From a checkpoint of a small transformer trained on Wikipedia.
Size: 10 layers, width 320, 5 heads of 64, MLP 832 SwiGLU, 13.4M parameters.
Architecture: RMSNorm before each block, rotary positions, untied embeddings.
Training: a variant of Adam for these matrices, 687M tokens, 4670 steps.
MLP neurons of a small language model. Each row is named by its layer, matrix (gate and up: input weights) and neuron, and shows model dimensions 80-143. Each number is 128 + 32 x the weight over its row's rms, rounded and kept within 0 to 255. A neuron's up and down rows have the sign that makes its largest values positive.
After each neuron's rows, "fires on" lists the tokens most often at its 100 highest values on Wikipedia text that the model never trained on.

L3.gate725 [132  92 149 130 121 137 117 154 142  88 134 123  99 114 114 120 136 130 138 107 102 131  75 151 175 127  85 122 176 163 137 117 102 149 181 136 177 115 139 122  96 143 125 105 133 109 135 109  92 104 128 196 155  99 119 193 107  58  85 119 128  50  51 168]
L3.up725 [ 90 132  88 168  98 175 145 127 166 141 111 107 104 137 112 154  79 147  99  86 135 123 110 120 131 182 127 101  90 138 184 129 133 175 166 112 161  49 147  79 118 118 176 182 191 153 109  46  44 145 109 174 153 174 143 178  96 113 157 157 188 119  94 140]
fires on: "d", "or", "up", "y", "ver", "ig"

L5.gate139 [ 93  91 172 143 117 166 141 148 128 166 153 122  73 181 145 124  70 148 187 147 141  97 126 124 168  86 132 191 136 116 126 140 105 144 146 110 146  97 176 117 111 144 104 123 195 142 124  89 164  94 132 126 147 127 153 129 108 104 117 172 163 124 124 165]
L5.up139 [126 138 151 152  82 128 128 143  64 152 156 152  69 117 143  89 114  87 123 133  81 125 145 224 158 100 115  97 127 141 103 136 128 108  78  90 126 134 141  96  75 131 115 148 125 130  90 112 185 156 138 148 115 129 147 102 153 137  66 115 145 107 137 125]
fires on: "na", "x", "ra", "va", " end", "w"

L5.gate181 [220 123 145  84 180 127 109 154 108 120  75 171 163 129 170 139 127 157  75 132 127 152 141 164  97 181 128 137 134 110 165  58 111 170 178 157  63 161 103 163 156 103 137 142 107 166 110 135 143 118 110 158  88 144 133 134 119  84 167  75 154  82 100 128]
L5.up181 [154 152 146 131 165 143 150 152 135 107 112 153 117  95 123  91 112 120 111 106  89 161  84 114 134 174 144 188 118 119 184 141 130 120 126 121 148  87 150  90 169 161  74 122 182 117 162  86 203  85 141 125 164 116 144 130 106 133 103 141  55 112 133 160]
fires on: "ri", "n", "i", "ed", "en", "g"

L3.gate446 [137 112 129 196 145 143 153 192 135  83 195 168  52 124 137 135 132  62 162 152 221 137 128 109 112 131 139 119  94 133  87 132 102 174 129 133 183 150 152  99 120 154  83  83 141 134 100 130 126  97 124 138 169 108 119 131  84 113 116 133 148 118 109 141]
L3.up446 [103 104 141 166 113  86 147 173 160  54 169 104 132  57  75 110  58 105 134 126 108  80 120 105 206 151  96  58 144 126 103 151 137 122 135 130  97 133 134 200  95 134 156 115 140 144 202  84 108  67 137 146 186  84  84 140 122 139  76 185 191 133 124 126]
fires on: "l", "ro", "ject", "ru", "ent", "s"

L3.gate71 [ 74 138 100 168  85 162 119 127 106 125 111 162 122 147 105 138 151 108 126  92 120 162  52 129 121 136 110 105 143 130 115 120 175 158 154 117 112 162 146  70 141 135 106 106 135  82  79 172 158 117 124 124 128 129 118  72 113 188 120  85  94 148 165 112]
L3.up71 [125  86 116  92 139  93 159  84 188 156 185  95 135 106 168 191  90 117 124 119 106 172 156 135 179  98 141 146 122  62 140 114 109  98 126 118  82 126  86  80 116  91 101  49 134 113 139 140 132 132  51 180 108  89 175 137 130 127 144 148  71  95  96  79]
fires on: "ill", "et", "or", "ke", "ic"

L3.gate650 [159 106 136 174 131 171 210 150 123 107 179 122 130 172 128  97 132 134 142 140  94  86 114 106 128 177  86 190 149  79 108 136 146 129 131 150 113 143 155 130 143 186 104 215  80  90 100 134 211  92 179 136 139 172 137 153  76 131 174 165 121 142 184  95]
L3.up650 [141  79  70 181 167 170 204 147 122 130 145  91 165 143 168 159 104 150 155  93 117 177 176 144 105 100 113 132 137  73 120  71 146  71 117 148 111 151 138 164 139 155 150 180 127 154 106 122 136 114 101 183 125 158  30  98 141 122  82 138 173 114  85 155]
fires on: "e", "ci", "en", "ca", "a", "um"

L3.gate573 [ 69 123 143 134  90 105 178  87  74 101 122 121 136 142 105 143 163  99 158 136 135  81 110 182  82  94 138 118 159 123 102  82 125 134 135 112  82 114  91 154 203 171 131 106 102 153 148  71 181 137 166 143 142 133 136 103  75 147 105 136 150 170 162 131]
L3.up573 [114 108 114  60 136 137 123 133  79 133 145 146 115  96  44 124  93  95  96 142 139  73 166  50 121  98 120 117 194 112 137  75 105 176 133 103 129 113 124 123 139 163 113 112  89 139  51 106 139 167 109  85 157 131  54  83 110 180 117 102 123 143 143 181]
fires on: "at", "t", "it", "art", "A"

L3.gate232 [210 140  77 122 167 117 134 146  64  63  94 172 152 122 109 129  82  83 118 121 105 106 174 119 128 129 140 112 153 203  94 128  83 107 155 101 203 137 132 108 136 158 139 162 144 153 102  79 120 122  67 109 123 151 110 147 112 175 135 133  99  81  98 174]
L3.up232 [121  97  80 115 134 160 113 144 137 114 170 107 141 191  84 165 104 115 195 153 125 168  88 138 124  98 149  78 153 171 129  74 183 145 141 123 130 143 173 117 108 143  55 132 133 175  81  50 101 133 103 143 148 171 140 139 120 155 158 133  95 167  77 129]
fires on: "'", "il", "p", "co", "chi"

L3.gate802 [ 96 130 181 121  97 160  58 161  95 138 106  89  70 125  91 121  62  99 168 117 139 119 120  95 115 150 122  75 118 119 131 127 150 156 116 139 144 108 119  64  73 106  57 143  95 116 122  94  85  75  93 145  87 180 151 145 173 134 139 113 123 114 114 141]
L3.up802 [ 83 134 167  97 132 116 104 174  92 138 105 120  99 149  61 115 108 155 154 165 118 112 104  85  93 148  95 174 166 153 126 117 173 158 134 149 170 160 139 117 151 220 148  96 121 118 126 152 133 148 110  83  60 197 133  98 132 129 129  40  83  65  91  48]
fires on: "ur", "act", "ce", "ign", "n", "k"

L3.gate509 [ 53  77  79 180 186 144 155 138 153 156 109 125 194 137 159 165  75 144 191 131  87 110 138 189 130  99 129 146 127 185 148  87 141 119 134 194 139 110 197 100  86 136 145 122  94  95 136  88 117 127  62 167 119 102 120 115 117  72 119 156 192  92 143 199]
L3.up509 [123 122 127 164 116 133  82 138  93 109  92 101  78 138 130 141 170 162 124 110 157 152 137 149  82 102 120 100 128 125 100 190  77 123 105 145 138  67 151  98  57 107  99 130 168 170 123  76 118 149  83 147 177 133  86 141  85 129 138 158 168 141 128 104]
fires on: "f", "ver", "n", "s"

L3.gate421 [114 161 129 153 165 143 158 153  82 161 138 152 157 158 142 132  66  84 121 141 141 145 112 143 116  54 110 103 101 159 147 203 135  84 113 195 151 134 138 130  80 136  94 130  87 151 102 135 133 115 119 109 150  74 114 153 111 107  74 101 192  13 127 136]
L3.up421 [ 68 119 149 214 154 171 126 134 213 109  79 156 155  96 146 111 123 202  94 127 107 153 154  76 157  82 113 149 104  91  57 177  93  84 113 132  97 110  88 136 113 111 122 176 167 158 127 181  92  84 124 143 123 128 147 200 188  94 153 118 137 124 118 111]
fires on: "ver", "al", "ap", "ed", "ach", "s"

L5.gate500 [185 101 115  96 124 181 177 103  86 113 140 159 152 121 116 144 140 148 172 160 174 130 115 148 115 127 134 158 127 194 117 124 115 201 137 144 149 174  94 157 134 164 124 111 208 158  94 105 140  87 120 152 144 156 120 184 110 134 112 124  69  96 127 105]
L5.up500 [190 143 132 100  83 167  79 131 138 122 147 107 154 124  97  83 171 154 144 167 153 116 150 144 103 176 146 152  69 194 177 102 132 111 158 116 115 137  92 151 129  86 164 137 154 159 123  95 152 101 122  92 105 150 172  76 123 159 111 129 143 105 136 139]
fires on: "fe", "s", " San", "as", "en", "ne"

L6.gate331 [120 115 163  91 158 139 150 138 144 122 136 159 154 142 201 140  16 111 142 131 138 122  95 130 150 122 120 109  86 102 173 143 138 141 158  86 157 100 101 168 144 105 143 167 113 147 193 148 161 112 114 119 155 154  52  62 122 136 147 134  74 167 162  84]
L6.up331 [116 111 158 132 102  64 126 159 141 129 136 165 175 113 190 139 115 106  74  83 101 149 177  90 160 155 109 116 123 114 166 140  92 103 117  91 136 133  65 154 116 187 175 141 116 120 163 125 109 120 153  91 106  85 143 132 147 142 138 142  99 121  95 101]
fires on: "li", "th", "ad", "k", "nd", "rd"

L5.gate534 [ 78 131 126 167  90 113 150 163 149 110 104 119  79 133 145  51 172 136 123 141 145  82  77 174 117  79 140 123  92  75 112 100 148 125  97 145 116 142 158 143 147  63  84 161 159 136 106 135 161  87  96 118 134 157 170 168  67 164 190  68 107  88 109 104]
L5.up534 [159 128 164 109 142 167 164  95 126 107 194 115 106 144 101 115 109 129  59 147 104 156 127 158 102 138 135 115  91 115 166  93 112 160 141 157 124 120 155  76 153 159 200 140 110 120  81  91 163 118 156 132  81 119  80 130 105 111 137 133 102 120 135 163]
fires on: "ne", " Ne", "ro", "e", "s", "ad"

L3.gate361 [104 114 142 119 104 130 136 142 121 105 122 144 168 103 140 148 142  89 175 128 151 164  58 142 138 150  99 142 136 145 132 126 106 135 178 127 146 168  88 177 196 130 164 140 104 111 116 116 105 128  86 154 163 121 154 168 100  97 111 101 187  88 106 170]
L3.up361 [145 144 194 143 110 134  96 142 153 109 149 146 176 146 118 109 127 153 144 151 194 219 113  83 111  70 124  83  67 143 151 119 144 143 104 145 126 176 109  96 140 153 151 125 101 144  96 124 113 125 170 110 129 106 156  57 134 112 148 120 154 141 118 105]
fires on: "al", "ri", "t", "b", "n", "g"

L3.gate601 [191 146 141  80 166 193  71 111 154 145  62 168 112 182 150 168 123 103 132 159  87 141 108  58 137 221  84  89 131 156 117  51 130 119 124 166 139 110 162  59  95  75 115  34 144 113 148 117 155 136 140 112 127 160 106 156 163 108 143 138 165 147  89 100]
L3.up601 [ 82  91  98 133 161 101  99 167 165 128 117 146 130  73  97 180 237 128  91  69 113 102  99 133 125 154 109 120 111 102  90 193 102  86 121 184 130  84 166 115 131 137 194 142 138  90 118 152 126 168 178 139 166 144 101  67 189 119 116 131  64  98 140 146]
fires on: "ant", "t", "ed", "ing", "ur", "ry"

L5.gate225 [142 114  90 123  88  89 125 178  54 112 147 161 121 150 116 179 132 103 145 111  89  66 116 108 128  66  95 140  98 142 124 124 108  92 142 168 171 102  79 175 101 116 157 160 124 132 159 112  92 119  97 166 179 169  93 122  99 142 118 227 148 131 112 185]
L5.up225 [136 100 132 112 149 131 131 108 151 149  64 100  98 152 161 102 148 158 111 141 105 132 169  69 150 164 131 115 122 108 113 105 109 105 131 145 140 101 101 135 120 138 165 160  85 106  85 146 145 112 140 119  53 148 150 127 145 109  75 184 147 107 102 139]
fires on: "ed", "ri", "p", "al", "app"

L3.gate425 [ 93 107 115 194 104 128 138 127 179 181 134 100 173 135  47 149 127 121  99  65 121 152 151  90 117  94 115 141 120 101 146 104 158  65 157 128 114 149 117 130 160 189  61 105 117 147 101 101 139  73 138 120 160 147 108 132 119 169  86 156 158 124 107  68]
L3.up425 [ 98 169 193 129 114 104 138 108 151 199 169 118 100 174 142 101 137 122 137 123  91  85 114 145 132 108 121 132 115 105  85 131 102  98 113 123 123 149 146 118 140 118 106 118  75 150  76  90 138 122 145 126 111 101 158 174 118 121 144 127 189 154 121 141]
fires on: "s", "at"

L5.gate339 [117 144 117 128 175  55 180  92 128 102 136 119 133 172 101 129  99 100 146 114 103 110 118 168  74 124  80 125 164 223 133  89 103 114 130 139 104  99 157 127  85 168 179 193 159 155 141  73  73 155 107 144 137 131 155 136 137 137 120  79  97 101 126 146]
L5.up339 [ 97 112 143 132 101 155 134 120  93 147 161 135 139  96 135 141  79 114 127 200 166 136  74 153 157 116 107 116 126 149  64 112 214 173 107 171 121 187 202 158 136 137  69 168  80 137 182 105 127 119 109 101 142  78 176 152 123 128 120  90 129 128 145 127]
fires on: "p", "n", "pt", "et", "il", "s"

L3.gate815 [106 165  96 146 168 176 220 122 142 169 108 158  50 121 143 133 137 105 116 129 152  69 109 124 111 141  83  97 132 153  87 113 138 112 116 118 167 139 183 141 216 116  86  76 113 198 132 149 130  72 159 147 145 125 105 139 107 174 110  72 133 104 129 115]
L3.up815 [ 87 184 132  88 120 107 105 112 151 123  90  79 126  22 176 140 116 144 202 126 125 104 157 166 139 133 145 181 146 189 123 174  74 162 124 140 165 120 121 163 161 120 127 127  93 115 150 153 187 138 120 148  87 162 116 116 133 126 140  99 157 145 127 131]
fires on: "ne", "na", "age", "ur", "ct", "s"

L6.gate545 [ 84  88 114 101 131 146 105 103 113 117 118 130 160 143  61 129 131 106 167  88 131 178 130 127  98  82  92  93 114 134 131 111 129 118 137 180 143 185 123 182 154 132 103 138  71 137 167  96 151 125 148 102 186 168 109 177 120 163 154 105 184  60 106 128]
L6.up545 [136 137  92 198  78 105 120  65  75 162 178 129 145 142  91 134  90 155  92  89 148 149 163 139 121  86 148 158 112 108 117 153 119 148 130 111 134 153 150 128 132 124 133  68  90 141  70 140 114 173  87 158 141 142 170 116  67 119 128 102 143 115  72 126]
fires on: " his", " His", "s", " her", " its", "ir"

L6.gate661 [136 141 160 110  76 177 110 146 191 148 121 127 178  94 102 191  86  87 194 139 112 149 113 149 150 141  92 158 109 182 145  77  85 130 118  94 161  91 117 139  94 102 134 138 131  87  91 129 135  85 141 140 116  89 141  98 141 113  97 136 142 116 171 149]
L6.up661 [127 120 145 138  96  72 129 145 126  53 102 128 195 120  85 151 142 103 163  74 134  88 130 137 123 192 116 104 149 142  92 101 131 110 131 139 110 125 212 130 122  93 114 175 131  93 142  99 124 104 122 119 123 150 152 120 108  74 104 162  95 136 118 139]
fires on: "r", "d", "i", "li", "n", "at"

L3.gate825 [184 156 121 111 182 160 136  82 114 182 138 131  98 161 139 204 128  69 145 133 126 126 146 184 182 127  98 115  71 160 166  97 169 105 143 179 169 169 115 154 123 177  74  83  55 139 133  57 139 101  49 175 132 129 115 127  82 103 130 132 116 135 121 139]
L3.up825 [120  99 187 135 158 137 120 164 225 128  91 113 191  61 161 106 172 166 130 115  82 126  66 131  78 153 129 113  85 175 115 125 103 103 128 110 106 165 132 117 150 148 118 183  82  82  72 107 152 126 114 137  95 130  85  98 146  66 159  98 173  59 144 204]
fires on: " 1", "u", "p", "o", " to"

L5.gate697 [140 122 113  85 152 168 108 153  98  83  32 150  97  90 158 127 135 123 162 167 156 106 141 132 139 170  59 146 111 154 145 156 206 122 165 120  77 142  95 162  95 114 114 143 107 130 106 140 114 122 109  98 157 186  90 123  93 151 109 133 151 123 144 145]
L5.up697 [144 111 123  98 134 110  73 143  74 113 109 175 122 103 127 111 167 122 140 125 107  85 108 144 132 105 111 127 136  99 144 157  77  61 105 163 151 158 163 115 136 152 115 169  87 105 123 157 144 145 191 170 127 111 141 126 151  83  97 152  97  72 140  49]
fires on: " T", "ing", "gu", "ed", "led"

L6.gate247 [168 140 137  70 159 231 172 128 181  68 134 176 136 146 206 109 135  89 130 115  92 142  78 134 144 108 141 165 223 121 152  94 187 117 154  93 192 184  41 132 140  91 133 139 120  82 178 185 167  80  97 130 146  85 114 147 149 130 124 119 136 195  80 109]
L6.up247 [122 154  68 144 145 123 108 138  32  81  66 154 116  83 129  94 164 128 121 141  99 149 137 101 194 106 109 142 118 140 147 150 156 110  98 105 159  85 145 132 174  97 129 112 131 178  94 145 143 169 118 143 179 128 190  90 145 149  86 101 114 100 107 137]
fires on: " Bu", ";", "ough", "par", "bu", " |"

L3.gate715 [153 140 178 139 158 145 141 139 156 128 177 130 157 118 113 133 140 128 155 194 157 155 136 129 136 151 101 158 163  92 123 124 112 154 118 158 100 143 125 170 145  91  90 155 182 108 157  98 129  82 109 117 133 128 121 122 147 130 152 123  89 133 156 107]
L3.up715 [133 175 112  91 173 170 119 184 148  92 114  97 117 153 148 109  62 140  66 153 164 161 143 117  99 155 110 135 162 143 122 133 142 181 155 116 116 137 133 171 178 169 123  73  88 138 146  82 202  90 137 108 151 105 170 118 154 105 153 172 101  65 135 104]
fires on: "b", "e", "th", "y", "ne"

L5.gate61 [132 150 130 194 115 117 142 146  71  84 100 201  90  82 139  70  94  97 108  99 180 126  86 137 188  90 110 163 107 169 141  77 167 179 125 115 113 131 126 135 148 125 115 169 118 126 124  54 102 104 110 134 157 119 156  90 133 141 145 111 102 102 163 109]
L5.up61 [115 144 118 129  96 156 125 126  75 150 128 124 165  58 136  90  80 107 139 130 155 189  99 142 140 115 108 117  47  82 214 112 100 231 140 176 162 134 125 107 131 164 148 156 163 166  63 153 149  94 102  96 118 122 144  67 146 141 137 106 141 133 132 108]
fires on: "ne", "te", "s", "b", "tri", "mb"

L3.gate671 [109  92 140 110 171 157 131 107 170  83 142 188 140  99 127 163  59 134 170 147 133 114 169 145 107 128  74 171 132  86 146 133 191 163 145 166 131 185  86 128 155 144 161 183 147 123 171  99 129 145  81 161 124 147 136 118  79 155 114 147 136 145 115 145]
L3.up671 [110  95 124 141  84 111 181 155  98 141 133 152 140 159 145 113 141  98  68 135 153 133 114 147  91  74  96  96 149  98 173 119 138 151 118 140 115  80 124 215 166 133 155 136 183 185 121 145 149 180 114 143 102 124  91  83 138 133 112 136 146 149 120 119]
fires on: "u", "ri", "e", "nd", "up", "li"

L3.gate350 [103 141 133 133 159 136  79 148 120 159 120 124 130 115  79 112  73 116 128 131 159 120  72 163 118 144 149 166 164 141 113  90 132 133 132 198 121 162 126 168 125 134 154 113 122 136 188 155 134 102 137 145  72 154 121 120 146 108 102 159 157 110 146  76]
L3.up350 [140 114  97 135 108 155 189 140  79 134 142 134  90 133 154  90 133 158 145 128 170 103 144 146  98 121 124 145  99 126 163 123 117 136 106  65  92 120  96 186 146 159 139 133 197 163  93 106 186 107 101 151 100 143 127 103 109 100  83 160 183 131 108 114]
fires on: "e", "ti", "pi", "ri", "al", "gh"

L5.gate135 [ 81 138 127 133 111 123 146 183 192 112 108 131 117 132 131 107 163 135 116 102 119 118 136 136 110 110 147 117 134 120 137  50 172 132 156 112 139 139  31 152 155  75 106 110  85 211 156 170 184 105 165 129 188 140 116 162 132 160 135 135 140 151 104 116]
L5.up135 [116 127 146 139 127 160  87  88  95 104  90 154 171 158 105  70 174  71 118 131 153 122 107  36  93 152 116  98 177 100 153 106 104 132 163  91 106  84 137  87 138 128  83 162 157 120 114 113 137 205 152  94 134  93 159 140 167 176 124 102  88 113 129 134]
fires on: ",", ";", " |", "ed", ":"

L6.gate647 [ 88 112 217 182  98 150 128 162 137 114 166  59 106 104  95 101  72 124 187 165 232 183  80 156 150 132 111 217 110 147 144 152 146 130 178 126 101 105 108 125 185 101 131  39 149  92 141 140 147 113 102 122 107  74 122 159 131 145 135 144 143  69 135 172]
L6.up647 [118 143 111 146 117  82  76  97 126  84 175 112  50 156 140  64  84 119 100 118  94  81 151 111 118 177 146 190 118 110  93 146 141 119 122 171 131 142  93 139  92 188  70 125 142 192 126 111 110 104 166 149 130 119 132 161 113 160 115 186  77 125 163 128]
fires on: " at", "ro", "ol", "l", " Ju", "d"

L6.gate606 [124 132 110 124 166 135 121  66 115 151 102 146 105 153 185 151 129 107 142 131 115 102 143 145  97 120 132 139 100 157 129 142 187 118 129 126 171 138 189 136  99 144 124 119 197 112  98 171 175 151  63 116 145 133  75 146 173 129 106 118 103  99 124 175]
L6.up606 [122 153 106 174 146 136 150 138 143 100 128 104 148 180 116 162 170 170 152 155  84 195 151 155 171 131 139 124 116 182 140  51 109 125 166 155 128 128  97 117 108 155 137 103 125 103 126 102 122 154 185 141 145 171 158 136  90 108 103 153 173 159  70 133]
fires on: " B", "b"

L3.gate30 [124  89 103 187  99 163 156 123 110 128 147 104  44 129  60 190  91 188 176 181 130  98 117  88  97 150 132 133 160 133 138  89 129 147 117 149  38 132  61 164 142 217  86 141  84  98 132 160 148  97 167 169 167 127  74 137 113 125 135  73 173 123 122 124]
L3.up30 [ 84 166 131 126 149 155  90 102 218 132 126 144  80 115 133 111 218 131 169  97 147 151  62  74 118 166 132 123 115 109 108  83 130  94 111 147 139 187 110  68 111 189 170 161 125 115 112 105 107  27 109 126 148 141 206 216 106 138 145 135 111 142 118 124]
fires on: "ly", "t", "ta", "s", "la", "na"

L3.gate53 [164 158 168 117 178 105  96 102 139 205  88 133 107 188 102 110 112 103 133 122  91 105 181 173 167 129 113 106 104 138 115 142 108  84 136 154 125 142  92 136 141 182 116 103 120  37 142 152 152 109 183 130 114 147 145  89 175  99 167 110 105  93 102 113]
L3.up53 [111  89 117 149 111 125 138 103 151 129 105 110 108 108 194 178 146 194 135 128 143 122 110 106 146 158 136  83 194 103 154 112 194 111 152 134 126 169 110 131 122 130  77 144 208 136 133  76 108 116 155  72 106  87 204 142 108 138  86 164 179  83 142 230]
fires on: "al", "d", "b", "od", "ch", "c"

L3.gate810 [ 94 160 132 152 132 102 124 118 108 128  77 153 107  95 128 139  66 151 152  88 158 163 136 106 191  96 110 130 143 184 159 128 185 148 125  96 168 140 177 113  74 172  62 128 192 153 133 123 161 116  99 150 151  95 120 143 161 186 106 113 104 120 136 117]
L3.up810 [154 191 133  87 134 164 147 114  71 160 154 130 200 151  39 114 127 122 101 108 133 104 157 130 164 142  94 155 163 152  76 122 114 189  94 123 105 106 177 127 145 123 171 148  98 133 113 154 134 160 115 115  64 130 165  81 157 150 122 135 196 105 128  73]
fires on: "b", "mp", "s", "ct", "ke", "ong"

L6.gate558 [143 110 175 186  78 144 158 124 205 139 111 142 123 123 106 119 113  85 151 130 108  98  82 173 134 110 147 167 171 149 137 119 176  91  97 107 138 108 128 122 148 145  77  88 180 145  56 152 127 137 181 147  78 102 136 109 121  83 104 106  79 130 148 153]
L6.up558 [131 124 115 140  64 115 165 113  84 129 134 103 110  70 108 146  81 107 209 102 125  95 100 126 110 172  88 157 132 104 181  97  85 142 111  92 163 118 105 121 164  94 110 116  83 135 137  60 160  99 161 118 123 183  58  45 103 148 143 146  76 123 184 177]
fires on: "t", "at", "i", "e", "ru", "ca"

L6.gate483 [164 168 213 121  98 125 153 125 133 121 189 164 172 114 116 136 161 122 157 141 103  97  96 129  82 104 119 123 160 198  88  98 167 132 147  72 180 187 107 184  98  71 149 121 112 112 130  75 117 146 101  81 112  91 216 183 141 107 179 127 108  87 156  61]
L6.up483 [162 148 118  75  78 169 130 131 114 137 171 175 122 107 158  78 131  78 118 117 181 109  86 134 104  93 101  74 120 159 136  65 142 100 103 128  77 120 146 118 134 166 153 162  42 129 130 157  93 202 115  88 134 143  86  97 171 114 136 160  90 120 134 130]
fires on: "ha", "ta", "ra", "na", "f", "ri"

L6.gate13 [135 107 179 172  95 198 124 145  90 145  90 133  89 104 149 114  76 149 157 115 160 146  81 116  79 173 135 172 156 126  99 126  91 153 115  98 198 186 111 148 145 133  95 151 176 107 117 136 174 112  77 175  95 210 156 121 188 164  89 117 141  99  69 131]
L6.up13 [ 86 118  96 196 128 115 152 140 104 115 136 110 117 102 110  70 117 101  90  73 159 117 155  65 121 110 152 108 137 130 123  73 160 101 151 116 177 147 111 156 128 149  98  82 209 133 123 140 133 170 104 104 114 177 155 120 101 118  71 119 143  72 106 150]
fires on: ",", "n", " |", "ur", "g"

L5.gate678 [136 139 161 144 168 173 128  93  58 149 125 165  69 102 153 149 179 141 142 106 154 146  91 151 153 207 142 178 111 148 125 157 128 199 129 116 101 168 121 179 199 127  98  46 120 150 114 131 130 107 126 111 123 110 138 146 100 123 103 131 141 118  88 130]
L5.up678 [ 87  84 131 142 156 109 112 133 133 109 134 156  80 163 135 101 110 157  71 183 148 125 100 125 134 201 137  99 148 157 111 121  93 243 139 112 209 182 119 159 145 148 140  60 115  96  86  83 122  74 163  69 111 187  76 173 134 106 154 128  80 147 150 105]
fires on: "ne", "ur", "b", "de", "en", "d"

L5.gate251 [121 122 126 139 108 112 143 176 194 140 138  82 133 134 109 137 123  62 123 104 123 146 169 131 188 135 139 181  89 119  98 109 112 118  93  62 130 145 119 163 100 117 145 116 165 156 102  69 109 137  97  60 148  89 126  99 199 170 124 119 125 144 129 102]
L5.up251 [130 153 172  93  77 178 123 167 157 142 107 113  88 145 137 147 168 136 168 114 142 127 130 161 138 131 114 144 160 115  97 104  98 163 171 135 125  70 130 156 134 115 188 177  81 158  84 157 119 117 134 174 121 117 147 151 150 106 161 124 115  82 138 119]
fires on: "il", " of", "re", "–20", "ing", "l"

L5.gate715 [138  95 151  99 118 173  89 109  45 189 153 163 142 148 176 134 161 125 114 110 118 203 100 213  80 166  75  91 120 163 140 102 208 148  82 118  69 179 128 133 114 129 110  98 123 160  86 138 131 125 102 131 114  92 202 125 121 110 151 162 104 126  98 148]
L5.up715 [137 119 163 154 106 168  79 120 140 114 103  66  92 158 124 110 124 157  93 148 118 143 103 119  94 101 156 117  72 157 197  53  92 112 119 107 105 181 138 124 139 150 129 167 103 114 152 112 161  99 142 122 151 209 147  69 103 139  79 103 120 137 112  95]
fires on: "b", "s", "o", "n", "g", "th"

L6.gate302 [185 138 103 113 156  91 162 175  82 148 125 112 158 164  97 117 105 152 170 151 108 178 118 160  90 118 107  64 187 113 104 131  74  95  99 128 170  78 188 109 168 114 110 126  79 180 123  97 149  92  85 146 155 136 112  84 111 166  82 107 186 140 182 148]
L6.up302 [215 127 149  89  86 103 156 102 106 103 143 139  93 151  47 131 152  94 159 107 139 113 140 134 128 121 102 108 160 182 123 131 145 118  94  94 106 125 156 158 119 153 143 183 118 132 128  34 110 136 101 139 120 171  78 212 132 134 149 149 133  81  92 124]
fires on: "p", "il", "b", "im", "it", "al"

L5.gate536 [129 173 125 134 153 126  65 125 102 114 102 181  92 131 140 135 104 165 109 141 162 118  96 145 155 166 142 122  71 144 118 156 192 135 139 125  92 102  91 194  99 165 124 119  69 145 142 146 142 105 130 133 105 173 151  93 104 107 123  90  98 119 149 185]
L5.up536 [164 103  93 134 136 122 108 118 140 149 166  95 134 107 150 205 116  92 161  92 149 158 136  45 155 133 140 146 128 111  96 128 142  66 145  61 150 111  99 120 197 169 142 107 124 149 118 139 125  80 162 107 125 103 152 153 132 146 108 120 132 112  82 170]
fires on: "c", "d", "t", "ft", "r", "p"

L5.gate439 [110 102 152 112 156  94  87 125  91 116 175 134 171 142 116 107  30 163 127 186 134 123 101 133 127 206 109 129 131  95 168 125 127 159  98 122 129  71 157 165 156 178  82  82 158 125 140 135 230  80 163 169 145 147 152 125 198 129 124 124  87 110 136 119]
L5.up439 [125 148 121 137 142 166  74 105 139 121 139 141 100  56 121 132  82  98 161 114 103  88 149  71 172 163 147 172 129 163 132  97 146  81 127 116  50 190  99 138 106 149 125 118 152 121 102 133 116 115  64 126 113 101 101 215 150 210 164 133 176 115 104 108]
fires on: "ic", "l", "ed", "d", "ish"

L3.gate112 [147 159  94 123 126 177 161 148  87 173 157 138 123 130 131 102 177  74  77 127 180 124  55 112 138 128 122 137 133 134  89 168 159 122 134 151 135 110 153 199 178 169 169 136  44 128 109 200 142 148 123  70 165 105  61 172 142 159 107  98 128  54  87  84]
L3.up112 [108 136 140 181 134 170 155 101  97 202  96 199 132 160 108 140 126 131 101 112 168  77 154  77  84 104 139  91 142 100 159 149 153 117 115 115  82 105 183  94  56 129 125  74 130 119 153 147 106 145 153  93 101 127 102 123 155 177 123 109 108  78 108 115]
fires on: " Ha", "ha", " Wa", " ca", "wa"